MLP neurons of a small language model. Each row is named by its layer, matrix (down: output weights) and neuron, and shows model dimensions 16-111. Each number is 128 + 24 x the weight over its row's rms, rounded and kept within 0 to 255.
After each neuron's rows, "fires before" lists the tokens most often just after its 100 highest values on Wikipedia text that the model never trained on.

L6.down691 [100 183 118 104 116 127 157 119 122  91 133 145 117  64 103 141 134 124 139 170 114  99 132 129 131 117 131 169  89 139 102 157 145 124 116 114 132 137  94 117 129 135 123 140 113 130 103 120 154 120 166 118 128 169 128 128 138  97  98 150 117 102 171 100 174 149 146 148 107 145 151 147 122 132 113 113  92 128 131 141 134 179  79 113 131 144 105 127 186 170  90 143 117 104 129 114]
fires before: "o", "r", "it", "an", "s"

L3.down562 [121 136 164 120 136 127  81  85 115 133 150 112 180 111 124 123 103 165 158 100 125 140 120 181 136 129 106 123 120 124 149 151 133  92 151 125 132 146 112 149 145 148 140 110 108 172 104 121 116  75 135 103 128 134  88 114 131 111 145 140 124 121 118 116 117 103 138  72 120 150 122 118 126 106 114 127 189 144 101 115 112 166 150 122 122  78 114 142 109 116 119 149 152 127 126 175]
fires before: "\n\n", " a", "P", ">", " the"

L5.down217 [146  74 110 113 130  97 108 147 122 136 136 123 152 104 103 140 109 161 105 146  78 140 133 126 150 140  77 127  95 141 127 115 118 140 146 110  97 120 158 132 139 134  96 161  96 118 144  97 137 171 139 152 107 113 110 178 134 110 111  89 122 103 136 155 128 105 100 120 115  97 157 148 131  75 114 152 109 154  97  73 137 139 139 138 146 113 126 111 115 129  94 139 130  93 137 132]
fires before: "is", "re", "r", "|---|---", "ir", "os"

L6.down501 [157 113 129 140 126 127 169 123 118 132 107 155 127 103 129 159 120 162  83 118 101  82 146 134 132 108 152 126 113 100 130 155 137 151 117 133 184 143 112 134 148 110 103 162  83 139 132 114  93 144 131 114 102 156 125 127 146 134 127 124 153 126 149 102 113 119 132 147 141 119 106 142 157 103  86  95 137 120 125 137 139 145 201 121 160 117 141 137 163  97  77 148 116 104 169 116]
fires before: "r", "ion", "er", "it", "re"

L3.down335 [137 133 157 109 134 105 168 116 135 138 117 128 185 105  89 157 155 129 126 177 123 159 156 106 144 134 164 144 121 146 114 137 127 149 132 125  80 124 101 139 118 136 109 135 104 124 138 114 143 109 163 125 111  96 110 108 140 132 102 134  93 102  75  98  99 116 127 140 132 114  96 114 107 134 117 101 107 139 146 125 117 126 119 102 129 124 119 142 155 121 150 122 113 121 137 101]
fires before: " ", ",", " of"

L6.down25 [101 130 138  85 134 104 109 121 181 113 174  97 140 145 163  94 132 135 163 151 118 109 136 155 114 125 113 129 112 148 124 133 136 106 141 154 163 126 141 117 143 100 114 106 128  91 116 134  97 185 113 144 103 140 152 161 115 120 126 118 116 131 124 102 128 132 172 144 168 123 122 135  98 153 119 101 109 134  77 119 115 147 120 128 115 155 122 105 158 107 128 120  91 150 134 145]
fires before: "9", "8", "7", "1", " ", "99"

L3.down69 [141 145 168 143 116 137 168  88 151  87 137 146 156 129  95 157 157 128 115 133 144 176 126 167 126 123 181 150 114 134  76 117 131 130 128 104 136 163 123  88 122 118 110 121 113 128 139 146 110  89 109 109 116 141 121 117 159  97 124 103 151 115 118  97  99 195 118 159  94 122 111 170  98 154 112 150 134  85 113 145 138 125 142 133 123 142 115 139 155  96 161 166 156 136 139  93]
fires before: " ", " of"

L3.down412 [127 157 158 151 144 132  97  82 161 174 114 147 202 165 123 132  66 126 114 160 150 134 180 132 177 114 130 104 116 130 133 126 157 117 136 143  98 151 133 152 114 153 145 164 113 101 123 102 150 115  66 109 123 129 157 115 122 141 119 131 102 116  90 125 125 109 112 140 121 123 111 127 141  82  86  92 155 116 114 121 112 163 177 139 109 137  90 110 147 158 136 114 144 155 125 156]
fires before: " the", "t", " a", " le"

L7.down680 [108 119 149  90 142 115 128 180 158 136 101 158 132 101 153 120 166 147 139 125 135 120 102 113 109 119  93 126 160 136 117 167 148  20 103 125  99 154 104 130 140 139 175 110  87 138  90 125 165 146 133 119 172 122 103 143 154 204 169 131 118 134 108 128 162 130 111 115 117 137 126 114 111 126 129 150 166 118  67 158 165 107 140  86 122 114 109 114 103 117 157 121 103 107 136 103]
fires before: "S", " |", "F", "C", "P", "N"

L11.down127 [111 105 145 121 131  80  92 134 178 155 115 128 132 129 194 152 144  95 129 147  91 144 124 129 122 142 123  89 154 148 138  96  97 160 117 112 128 156 151  95 137 102 114  75 109  96 156 128 128 154 152  88 135 145 143 125 127 122 131 114 112  89 136 144 133 152 114 160 136 113 106 138 161  91 156 170 147 125 121 108 118 100 133 173 107 122 196 117 119 132 135 129 113 159 126 121]
fires before: " |", ";", ")", "\n", " ", ","

L5.down577 [ 99 138 125 126 142 181 129  85 158 102 124 142 115 135 148 130 121 132 143 112 137 105 102 143 121 114 103  99 148 132  94 158 107 116 152  90 167 177 136 125 166  83 133 107 132 116 140 111 108 122 106 139 127 135 139 120 134 103 113  90 108 119 124 135 111 127 121 182 103  96 145 130 109 149 117 135 151 131 115 123 125 116 152 121 157  77  88  99 105 116 149 129 152 109 148 175]
fires before: " ", ",", " of", "."

L6.down201 [166 151 123 162 157 203 126 116 111 133 122 135 144 118  90 122 110 141 125 141 129 123 107  85 122 127 153 130 118 142 114 123 123  76 129 126 120 147 126 147 145 126 142 124 128 155 119 122 110 105 136 130 156 131 122  80 150 122 127 140 175 146 134 163 216 142  99 121 143 129 107 131 133 142 117 110 162 105 156 143 173 125 119 130 149 135 147 132 151 130 116 126 136 104 123 110]
fires before: "==", "I", "===", "The", "A"

L5.down887 [145 118 168 133 131 135  96 127 171  71 132 138 133 106 142 112  92 169 100 161 116 103 128 151 122 148 125  99 113 141 127 125 117 151 119 106 112 133 124  76 145 124 139 130 119  75 145 137 127 116 141 127 134 109 138 151 128 102 126 184 134  86 123 113  82 124  97 151 127  87  99 150 123 124 145 127 150 141 147 122  67 129 132 158 100 113 158 153 150 207 156 109 156 139 105 115]
fires before: " |", "y", "\n\n", "ic"

L6.down334 [158 160 130 161 137 201 125 121 108 133 114 130 133 107  79 130  92 150 119 148 122 131 107  81 124 123 162 108 114 151 109 124 112  91 102 132 127 146 125 151 161 123 133 120 121 159 119 115 102 108 144 123 149 126 124  66 137 118 131 153 162 146 144 153 192 139  98 131 146 130 119 123 125 145 120  99 163 104 154 124 169 134 130 135 136 133 147 138 167 115 121 117 134 117 127 112]
fires before: "==", "===", "I", "A", "The"

L4.down386 [127 126 102 114 135 128  83 138 136 173 116  99 113 148 189 134 144 143 111  98 131 115 144 116 124 128  94 138 125  96 134 115 119 123 157 124 112 118 141 123  83 107 141 161 152 109 129 113 135 159 135 138  90 125 110 190  99 128 119 137 109 131  72 130 145 134 160 127 136 119 169  96 124 160 121 128 137 151 102 106  78 124 118 130 132  91 124 125 117 122 144 135 145 147 143 103]
fires before: "==", "I", "The", "A", "===", "S"

L11.down241 [180 128  91 113 137 156 152  92 108 118 161  84 116 120 164 123 129 140 156 177 113 133 124 125 121 112 141 112  74 126 137  90  84 137 109 128 165 106 130 118 130  92 139 120 144 123 159 157  89 130 121 144 128  95 100 153  78 152 110 131  61 119 151  95 110 133 177 151 106 103 100  89 120 140 135 106 106 136 130 125 132 149 138 159  99 106 146 131 175 105 131 153 146 147 120 132]
fires before: "9", "01", "00", "02", "99"

L6.down742 [127 157 135 126 125 145 122 148 109 155 148 191 126 109  80 116 123 119 104 151  80 130 102 135 123 130 144  91 128 140 135 111 147 112 165 134  82 128 131 117 120 117 122 149 106 104 100 125 137  96 127 124  87 108 115 144  93 102 168 113 127 102 146 149 103 144 114 118  76 106  99 134 123 179 101 114 140 123 123 135 147 155 104 137 133 137 115 137 171 121 146 158 105 108 123 129]
fires before: "ct", "as", "ment", "v", " in"

L3.down558 [161 142 115 119 154 158 141 100 171 151 187 116 103 174  87 124 135  98 123  88 149  99 159 143 120 140 110 147 133 130 173 129 111 103  92 112 109 104 140  83  92 138  99 133 183 118 143 107 132 120 159 122 100 112 133 122 135  96 115 128 124 121 127 115 189 162 132 123 141 151 113  95 110  97 146 135 117 147 106 152 137 111 105 150 117 122 122 106 144 145 159 163 175 142 174 113]
fires before: "\n\n", " The", " A", " In", "\"", " T"

L6.down526 [144  98 110 153 129 154 140 145 104  95 130 151 126  89 126 136 123  92 109 142 131 166 122 148 125 152 179 104 104 147 114 101 130 127 113 105 166 109  89  92 158 129 108 124 113 106 121 142 118 111 101 155  89 103 152 133 105 127 135 100 139 151 122 120 136 111 182 125 136 120 119 135 120 120 115 115 144 145 143 135 120 140 111 146 116 169 149 144 169 137 121 164 126 150 120 125]
fires before: "as", "f", " B", "v", "l", "ct"

L11.down45 [ 97 118 147 107 131 174 100 146 126 147 129 103 102 122 135 111 148  82 144 151 126 137 149  57  92 129 139 109 129 167 127 101 153 142  84 111 129 123 138 113 127 127 111 113 114 114  95 131 144 120 107 100 106 101  70 173 107 156 160  88 111 175 116 146 128 139 138 111 127 108 150 102 141 120 145 157 114 148 129 142 117 154 116 115 151 184 127 133 108 128 198 100 124 144 160 122]
fires before: "s", "o", "ge", "as", "m", "f"

L7.down725 [ 78  88 161 132  93 123 124 144 166 122 168  99 110 157 121 153 128 157 137 129  99 158 147 159 100 143 104  98 137  76 148 116 139 157 118 148  84 100 128 106  94 114 158 159 115 126 169  92 151 145 112 125 125 124 126 170 154 139 157 141 140 138  86 129 121 120 175 138 127  97 144 139 161 136 161 156 119 170  84 107  88  94 102 144 123 125 142  99 123 181 142 117 129 151  97 136]
fires before: " |", "\n", ":", "y", " m", "id"

L7.down86 [122  92 199 126 152 136 166 120  93 121 125 112  93 109 139 166 142 130 120 142 125 120 128 105  65 118 118 159  63 157 150 105 129 150 155  88 178 174 100 111 131 128  45 123 138 137 144  81 136 155 136 109 137 107 149 127 142 162  97 188 113 138 114 138 134 117 137 125 140  81 153 147 126 141 118 129 128 127 120 177 126 123 173 141  96 141 141 142 130 132  78 104 109 130 125 161]
fires before: "r", "i", "ies", "er", "es", "ist"

L6.down814 [184 158 134 149 148 180 141 121 106 146 111 124 153 119 111 120 101 145 143 137 132 113 105  83 130 126 159 137 110 143  98 124 123  70 119 127 133 150 111 142 164 120 128 132 136 152 101 127 120 111 139 119 147 119 117  75 109 129 112 136 153 151 117 152 201 133 114 122 147 137 111 125 114 152 120 103 166  80 149 137 166 125 135 127 142 148 141 146 163 135 106 123 136 121 129 115]
fires before: "==", "I", "===", "The", "A", "F"

L6.down570 [181 154 129 149 153 174 142 114 107 148 107 121 145 122 111 123 105 146 136 135 131 115 113  98 126 128 164 126 113 146  98 118 119  56 133 130 137 143 110 151 159 125 121 135 138 160 100 130 125 115 138 112 142 121 127  71 111 124 120 131 153 159 117 143 194 130 118 116 138 128 112 118 118 164 115  94 160  84 141 117 164 125 132 125 150 152 144 155 156 142 113 131 138 119 126 115]
fires before: "==", "I", "===", "A", "The"

L3.down51 [152 127 117 106 156 150 144 117 172 151 196 107 102 173  97 134 133 107 125  96 139  93 168 142 118 150 119 146 138 127 173 106 112 112  85 115  94 120 143  79  93 148 107 130 184 111 134 111 124 123 132 156 100 103 122 132 136  99 119 125 126 119 126 115 191 149 137 110 130 158 107  90 111 124 134 118 119 144 120 154 148 122 119 147 111 121 115 107 146 144 167 157 167 148 166 107]
fires before: "\n\n", " The", " In", " T", " A", "\""

L4.down506 [125 113 119 117 143 177  70  99 151 134 143 124 147 122 162 127 129 147 126 129 118 116 149 111 129 132 127 142 123 124 129 101 129  80 127 130 125 134 117 133  62 128 160 151 158  98 112 111 139 149  94 163 104 140 129 177 121 125 135  69 127 155 123 114 149 132 151  89 186 116 126 120 147 136 123 139 158 172 124  90 115  84 131 133 125  82 100 137 115 118 146 134  97 140 127 113]
fires before: "-", "The", "===", "A", "I", "T"

L5.down491 [114 131 103 119 119 126 106 137 125 106 138 156 150 202 120 139 122 136 127 177 121 170 121 132  99 108 102 114 153 128 137 136 146 102 117 147 124 137 128 161 111 149 155 121 126 164 135 141 134 114 131 134  76 140 117 126 113 120 123  91 151 122 109  77 189 135 145  60 111 150 126 107 141 103 105 169 121 105  93 103 141 125 170 122  97 129 109 104 121  91 120 162 134 116 128  76]
fires before: " the", "t", " a", " B"

L6.down435 [ 96 157 142 111 130 156 154 137 118 104 132 167 176 105 120  92 120 113 116 158 134 122  85 140 123 132 135 119 126 161 134 144 158 117 148 100 125 142 125 102 143  93  77 176  84 114 136 124 128 117 157 142 101  77 128 174 123 107 130 114 111 143  84 149 101 140 127 140 123 116 128 106 122 169  62 103 101 151 134 156 138 159 103 168 117 165 126 126 158 121 141 149 105 136  99 118]
fires before: "as", "ct", "ant", "t", "or", "l"

L6.down27 [100 121 134 131 124 122 150 144 148 113 162 104 129 128 156 120 170 145 152 146 126 142 165 127 111 146 140 119 121 137 153 100  90 113 127 122 160 120 148 125 119 105 119 136 119 102 108 119 128 167 138 101  79 135 126 126 124 104 117 156 138 113 139  97 138 119 149 155 166 112 105 105 106 125 159 123 147 113  49 120 133  80 152 139 123 129 140 129 156 118 136 110  75 160  95 173]
fires before: "9", " ", "8", " C", "98"

L7.down712 [116 135  97 108 154 170 107 111 119 130 129 166 124 155 129 144 111  99  82 143 123 141 137 124 117 134 163  89 131 150  96 137 133 130 128 132 106 129 176 133 157 113 136 115  96 151 137 130 149  96 115 148  96 100 144 122 177 105 189 138 140 146  67 135 141 130 136 149  99 139 158 154 119 115  74 106  97 103 113 116 146 151  90 159 116 128 143 187  98 152 134 164 121 105 114  91]
fires before: "ct", "ment", "'", "h", "v", " the"

L5.down419 [ 99 152 121 171 132 143 120 128 134 121 105 149 134 144 124 123 122 175 154 191 123 155  98 103 123 113 117 128 149 126 132 135 143 106 135  92 168 171 118 121 175  80 116  93 143 100 171 126 121 130 110  95 122 115 135 114 126 114 132 133 114 134 107 133 163 122 139 144 108 101 154 121 125 127 135 101 175  77 125 132 129 133 144 126 155 107 108  96  80 127 113 155 163 114 165 156]
fires before: " the", "t", " B", " J"

L7.down883 [112 123 161 115 146 127 102 126 175 125 178 131 137 135 120  95 112 171  99  94 109 194 139 147 127 143 144 141  82 158 110 156 123 111 121 149 114 129 113 131 132 141 168 147  74 131 147 124  96 163 123 118 175 106 120 189 125 129 130 103  90  97  99 153 132 121 145 121 110 124 150 128 124 114 128 141 132 147 141 110 150 143 138 152 126 113 107 102 101 162 147 100 161 143 122 180]
fires before: "is", "r", " ", "an", "re", "ir"

L4.down11 [135 192 192 142 131 127 126  95 146 147  95 113 174 140 138 158 132 153 122 150 134 107 138 106 137 117 173 136 107 126 146 122 132 148 136 119 106 185 132 102 163 139  95 100 131  95 151  93 140 104 163 115 157  72 156 109 128 134 166 116  97  97 115 120 171 144 134 165  93 121 116 149 115  80 140 119 160 122 147 164 130 139 109 113 105 131 116 150 106 189 138  95 130 118 102 133]
fires before: " ", " of"

L4.down568 [129 135  98 106 141 142 132 103 185 121 141 114 138 149 111 125 140 125 136  91 157  95 131 135  72 138  96 130 148 118 162  91 136 121 108 133 106 104 115 100 103 121 111 123 170  93 135 130 141 133 128 148 106 105 115 115 136 107 130 136  93 106 125 133 194 153 116  97 140 154 122  99 100 101 131 106 146 120 104 169 134  81 120 151 115 111  88 108 136 142 171 143 153 108 158 108]
fires before: "\n\n", " The", " T", " In", " I"

L7.down132 [108  85 116 149  85 100 158  86 103 162 108 110 147 131 131 121  93  95 148 130 141 129 135 126 124 143 152 154 161 121 128  75 115 156 118 131 181 167  96 166  93 114 180 137 138 140 112 171  82 136 132 105 126 109 132 135 133 141 133 180 135 125 129 163  99  91 153 134 114  94 170 127 122  94 107 123 187 147 126 121 114 101  94 127 145 140 154 128 156 152 103 138 174  96 163 128]
fires before: "ord", "ion", "r", "ent", "ul", "is"

L5.down587 [108 159 156 117 125 160 128 125 141 134 124 116 152 128  98 111 131 138 151 169 103 104 110  96 159 130 112 158 105 124 115 146 114  78 156 146 138 128 134 119 135 111 102  86 145  78 175 117 122 177 146 121 128 109  82 114 115 108 156 104 142 132  96 164 160 152 130 163 101 138 149 168 114 122 163 138  95 151 152 116 115 114 128 120 168 118 170 140 113 139 114  91 124  76 128 164]
fires before: " ", ","

L11.down853 [123 156 156 133 154 144 152 159 133 100 132 100 129  99 122 121 112 126  99 129 166 110 117 149 133 100 112 117 130 130 126 127 124  81 160 115 106 139 137 107 112 139 115 159 179  84 135  78 120 103 106  97 112 146 103 151 121 135 113 140  95 126 148 145 149 121 157 105 179 108 131 138 126 130 151  92 155  85 157 161 109 140 136 150 171 189 106 133 102 131 131 125 105 119 122 145]
fires before: "g", "an", "u", "p"

L4.down202 [134 115 115 110 169 146 141 124 176 132 140  91 136 146 134 106 130 128 150  81 152  99 172 146  73 152  96 121 130  91 166  94 130 127  88 133 126 123 124 114  96 134 103 100 162 114 147 114 151 142 125 124 127 111 116 114 126 106 157 141  88 130 107 125 182 152 127  98 120 174 130 118 117 122 153 121 152 112  98 156 142  82 117 139 115 130  93 110 138 112 152 157 166 103 175 113]
fires before: "\n\n", " The", " T", " A", " In"

L5.down341 [112 120 190 123 127 130  91 149 155 140 119 124 157 181 126 153 158  88 116 105 105 171 129 110 130 151 129 149 143 152  85 116 109  86 128 126 112 158 114 151 149 133 113 106 141  81 154 108 121 110 152 125 138 164 119 125 134 169 116 102 133 139 120 152 143 143  81 110 131 139  96 167 146  46 150 152  99 116 118 141 142 121 161 134 122 133 141 132  85 104 120 127 143 142 143 120]
fires before: " of", "op", "v", "d", "f", " |"

L11.down792 [122 169 147 103 109 133  94 114  79 142 121  95 125  83 145 158 144 138 125 136 123 111 165 126 148 131 105 131 107 212 145 141 127 144 124 104  89 127 176 155 137 131  84 167 125 125 102 133 160 147 102  85 102  83 141 127 114 123 155  88 139 159 133 163 125 120 100 100 143 149 115 129 131 114 116 137 111 134 148 119 124 147 155 101 144 183 150 126 140 119 152 114 127 130  91 122]
fires before: "st", "s", "ed", "ing", "m", "se"

L3.down163 [134 104  98 129 149 139 125 118 170 148 187 113 129 169  96 132 149  93 124  90 122 111 157 156 115 147  99 135 127 141 154  99 115 111 101 135 109  98 147 108 117 124 120 125 183 108 138 107 146 143 141 146 103 107 122 133 135  87 116 125 108 117 132 120 200 161 151 135 126 145 103 111 112  99 128  98 140 131 111 176 141  91 146 157 105  97 121 128 140 144 148 176 168 133 149  95]
fires before: "\n\n", " The", " In", " T", " S"

L5.down71 [110  79 147 162 129 150  97 118 141 182 127 117 147 138 133 165 139 112 105 109 116 135 118  84 134 126 119 136 145 134 147 137 101 113 153 130 131 190 142 113 169 154 134 130 125 128 143 126 117 101 112 124 136 136 125 136 135 122 149 103  83 122 156 120 145 146  83  91 108 108 122 134 129 127 156 129 127 117 182 146 177 110 121 127 124 100 158 118 122 111 149 160 136  96 110  92]
fires before: "u", "f", "v", "am", " the"

L4.down21 [109 168 161 196 121 197 110 104  83 131  86 117  76 127 120 129 133 152 109 163 152  86 134  87 143 105 148  96 154 119 152 160 123  73 129 145 128 159 108 125 175 147 151 172 106 112 133 101 149  72  89  90 171 103 142 149 130 132 139 155 115 117 153 133 128 159 118 147 129 122 134 131 147 144 143 104 143 141 132 150 146 152 119 117 146 103 133 114 110 168 132 151 122 159 117 119]
fires before: "r", "an", "ir", "re", "is", " of"

L3.down952 [111 166 146 140 134 163 107 100 125  89 139 133 126 181 161  98  86 116 147 130 132  72 143  94 188 140 103 153 121 147 135 142 106 107 110 168 123 117 121 151 123  92 114  95 104  80 108 112 112  90 118 104 135  71 189  73 103 122 136 163 126 107 118  93 182 161 114 146 116 107  94 145 119 111 127 127 145 141 144 149 118 117 131 139 172 128 109 139 127 189 148 110 165 142 106 143]
fires before: "ent", "id", " ", "s", "h"

L4.down286 [130 135  89 122 145 139 112 146 147 147 156 127 129 157 102 108 136 125 156 106 152 101 136 121 104 100  88 139 133 114 159 103 144 112 120 145 115 110 145  94 134 128 126 133 172 106 119 124 114 146 139 151 104 124 159 109 135 120 131 136  92 127 128 100 184 159 152 102 139 139 126 125 106 153 135 111 103 132  89 123 105  79  79 144 112 134 118 119 104 128 148 155 160 112 143 111]
fires before: "\n\n", " The", "\"", ",", " A"

L7.down222 [183 143 155 127 103 144  95 150 133 139 153 139 145 167 113 168 116 123  84 141 153 121 100 109 163 144 148 122 138 109 163 156 133  86 146 104  95 139 153 143 131 112 111 121 129  93 141 123 135 146 134 114 140  90 154  75  76 141 150 154 101 137 129 108  98 118 132 127 140 142  99 123 118  53 122 133  95 148 104 126 127 125 112 125 156 150 101 131 146 149 157 111  90 133 127 106]
fires before: " ", "t", " of", " ("

L3.down141 [133 137 164 150 138 175 150 115 135 113 115 131 117 119 107 155 195 135 119 166 125 157 142 108 130 132 190 145 135 143  89 161 106  99 125 131 117 171 116 148 145 126 123 137 104 110 166 135 134 141 109  82 118  91  90 111 172 151 140 148 115 104 146 111  90 140  97 131 118 105 121 138  96 182 126 107 131 105 121 132 106 157 104  96  92 139 133 147 164 121 116 126 127 158 144  94]
fires before: " ", "in"

L6.down779 [113 129 154 129 131 118 176 150 131 138 157 157 101 137 140 168 175 137  84 116  81 113 111  89  87  81 153 123 103 108  66 146 121  91  96 151 115 146 106 117 122 123 136 136  98  97 140 118 146 171 134 109 175 140 151 137 124 200 115 136 136 127 137 136 123 126 117 111 152 143 102 122 134  61 126 137 166 101  97 137 135 129 165 108 108 140 136 147 145  96 152 109  95  79 174 163]
fires before: "0", "d", "v", "b", "ial"

L6.down545 [ 99 133 115 138 155  89  99 128 178 165 146 137 119 161 129 133 107 101 120 127 102 106 151 112 163 121 108 140 126 115 127  82 118 122 126 126 131 106 126 121 165 156 146 171 179  87 125 125 127 101 127 156  92 112 148 135 116  91  79 102 139 163 100 147 119 137 149 129 174 124 144 121 133 125  99 189 106 127  99  98  88 100 129 139 112 115  93 167 100 111 157 107 151 130 120 126]
fires before: "-", "A", "The", "===", "I", "T"

L3.down293 [150 113  90 117 144 140 140 125 171 166 188  97 125 165  97 135 141 102 126  95 125  88 148 139  97 136  98 137 125 124 164  89 118 131 118 125  90 107 149  90 128 132 119 133 180  98 142 116 117 148 128 150 100 109 125 140 147  94 110 148  98 121 135 131 192 154 148 128 115 138 101  97 111 122 140  96 146 118 111 166 140 102 139 161 115 102 111 120 146 144 162 178 187 144 142  99]
fires before: "\n\n", " The", " T", " In", "\""

L5.down913 [ 80 115 164 150 151 147 150 159 152 134 133 154 136 148 121 162 123 110 104  98 105 125 125 140 152 143 122 142 130 180 132 143 102  82 134 109  66 150 142 137 131  99 127 106 129 145  96 179 123  98 170 173 113 151 131 101 100  98 146 131 155 168 141 140 131 159 121 106 148 143  83 138 106 133 129 131 102 169 112 119 141 195 133 102 127 144 133 121 145 146 124 112  85 130  92 117]
fires before: "\n", " of", "s", " (", ",", " and"

L5.down787 [101 117 139 119 114 167 166  98 175 107 115 171 138 137 141 103 144 101 166  87 123 145 109 108 122 143  82 150 142 137 127 122 128 129 111 125 179 134 109 119 144  80 143  74 113 158  92 126 102 155 156 136  79 128 130 156 147  69 143  88 141 113 111 117 137 121 130 157 129 122 105 148 114 149 141 144 131 137 119  94 148 115 155 146 141  98 124 133 133  96 111 118 164  94 146 166]
fires before: " ", " of"

L6.down515 [106  99 117 106 107  43 114 132 149 140 132 112 123 141 129 118 134 136 100 129 126 124 126 162 139 123  75 121 120 105 115 143 138 168 135 148 138 133 119 125 125 134 138 142 149 121 118 148 136 116 133 142 125 119 142 123 119 117 118 109  75 135 110 106  86 115 152 132 127 133 188 106 138 167 111 158 106 150 114 105  75 161 125 120 102 151 130 108 101 120 140 136 152 133  99 152]
fires before: "==", "I", "The", "===", "A"

L4.down939 [145 147 118 107 162 107 112  68 210 151 137 108 138 163  90  91 121 100 138  69 166 103 151 138 113 125  92 151 165 124 179 116 124 122 106 117 114  92 154 100 105 118 114 138 161  93 141 138 139 128 159 167  79 117 148 102 137  99 136 122 121 103 135 117 192 155 122 101 138 159 124 107 105 123 138 107 110 149 109 137 116 110 137 133  91 139 120 124 136 134 168 145 171 129 136 111]
fires before: "\n\n", " The", " He", " In", "\"", " A"

L5.down646 [111 167 167 135 139 168 127  95 152 112  93 149 137 159 146 119 116 126 135 134 113  80 102 114 131 136  98 125 149 124 133 147 101 104 145 113 138 153 127 122 162 121 139  81  93  80 159  85 128 125 117 142 114 108 135 144 114  93 136  93 134  90  99 141  94 123 132 182 106 119 114 141 110 134 121 169 143 152 108 119 134  93 147 112 161  75 100 119 110 159 155 135 172  78 120 162]
fires before: " ", " of"

L5.down743 [129 141 141 181 129 124 121 129 162 162 156 140 169 116 132 159 110 143 133 155 122 132 148 139  91 106 125  81 130 105 126 135 146 114 113 167 111 154 114 131  94 181 155 127 122 177 117 114 163 155  72 117 121 118 121  99  67 145 128 121 109 132  90  90 155 123 154  77 159 143 133 133 171  44 108 121 153  82  87 119 135 152 131 143  91 108 103 107 126 135 135 122 158 115 153  90]
fires before: " the", "t", " B", " a"

L6.down280 [ 76  98 147 146 123 140 129 121 153 146 101 124 144 172 138 143  91 142 123 161 121 114 133 159 124 157 167 151 150 115 121 137 133 181 130 113 139 108 127 131 127 112 102 154 100 102 112 134 145 109 142 118 151 103 117 142  70 129 137 152 122 150  79  84  64 124 131 117 160 139 123  90 120 148 101 136 120 127  96 100 105 162 129 109 143 123 112 131 142 121 107 137 129 121 115 107]
fires before: "==", "The", "I", "A", "M", "T"

L6.down865 [ 89 172 107 129 126 145 173 142 132 118 169 141 106 113 112 160 129 135 143 112 107  97 159 127 182 126 159 143 128 154 116 118 143 127 138 180 120 138 119 126 126 142 108 175 123 121 105 140 148 112 111  91  85 119 124 148  99  95 133 122  85 115 185 118 177 149 155 106 133 143 115 163 113 140 126 117 100 137 166 147 170 132 109 101 116 110 148 128 179 115 146 148 103 115 115  91]
fires before: "n", "est", "it", "s", "ent", "er"

L4.down511 [133 143 112  95 145 141 133 112 177 130 166  89 148 156 121 104 129 119 146  87 135 111 144 136  76 138 110 132 152 117 165 101 132 123  93 133 129 108 131 103 110 115 126 116 174  77 141 137 145 117 133 158 103 107 130 126 124 101 118 120 107 110 139 112 199 160 135 100 145 148 110 109 118 123 143 105 139 130 100 161 134  85 126 164 115 118  94 117 129 137 174 161 151 125 140 107]
fires before: "\n\n", " The", " T", " He", " In", " A"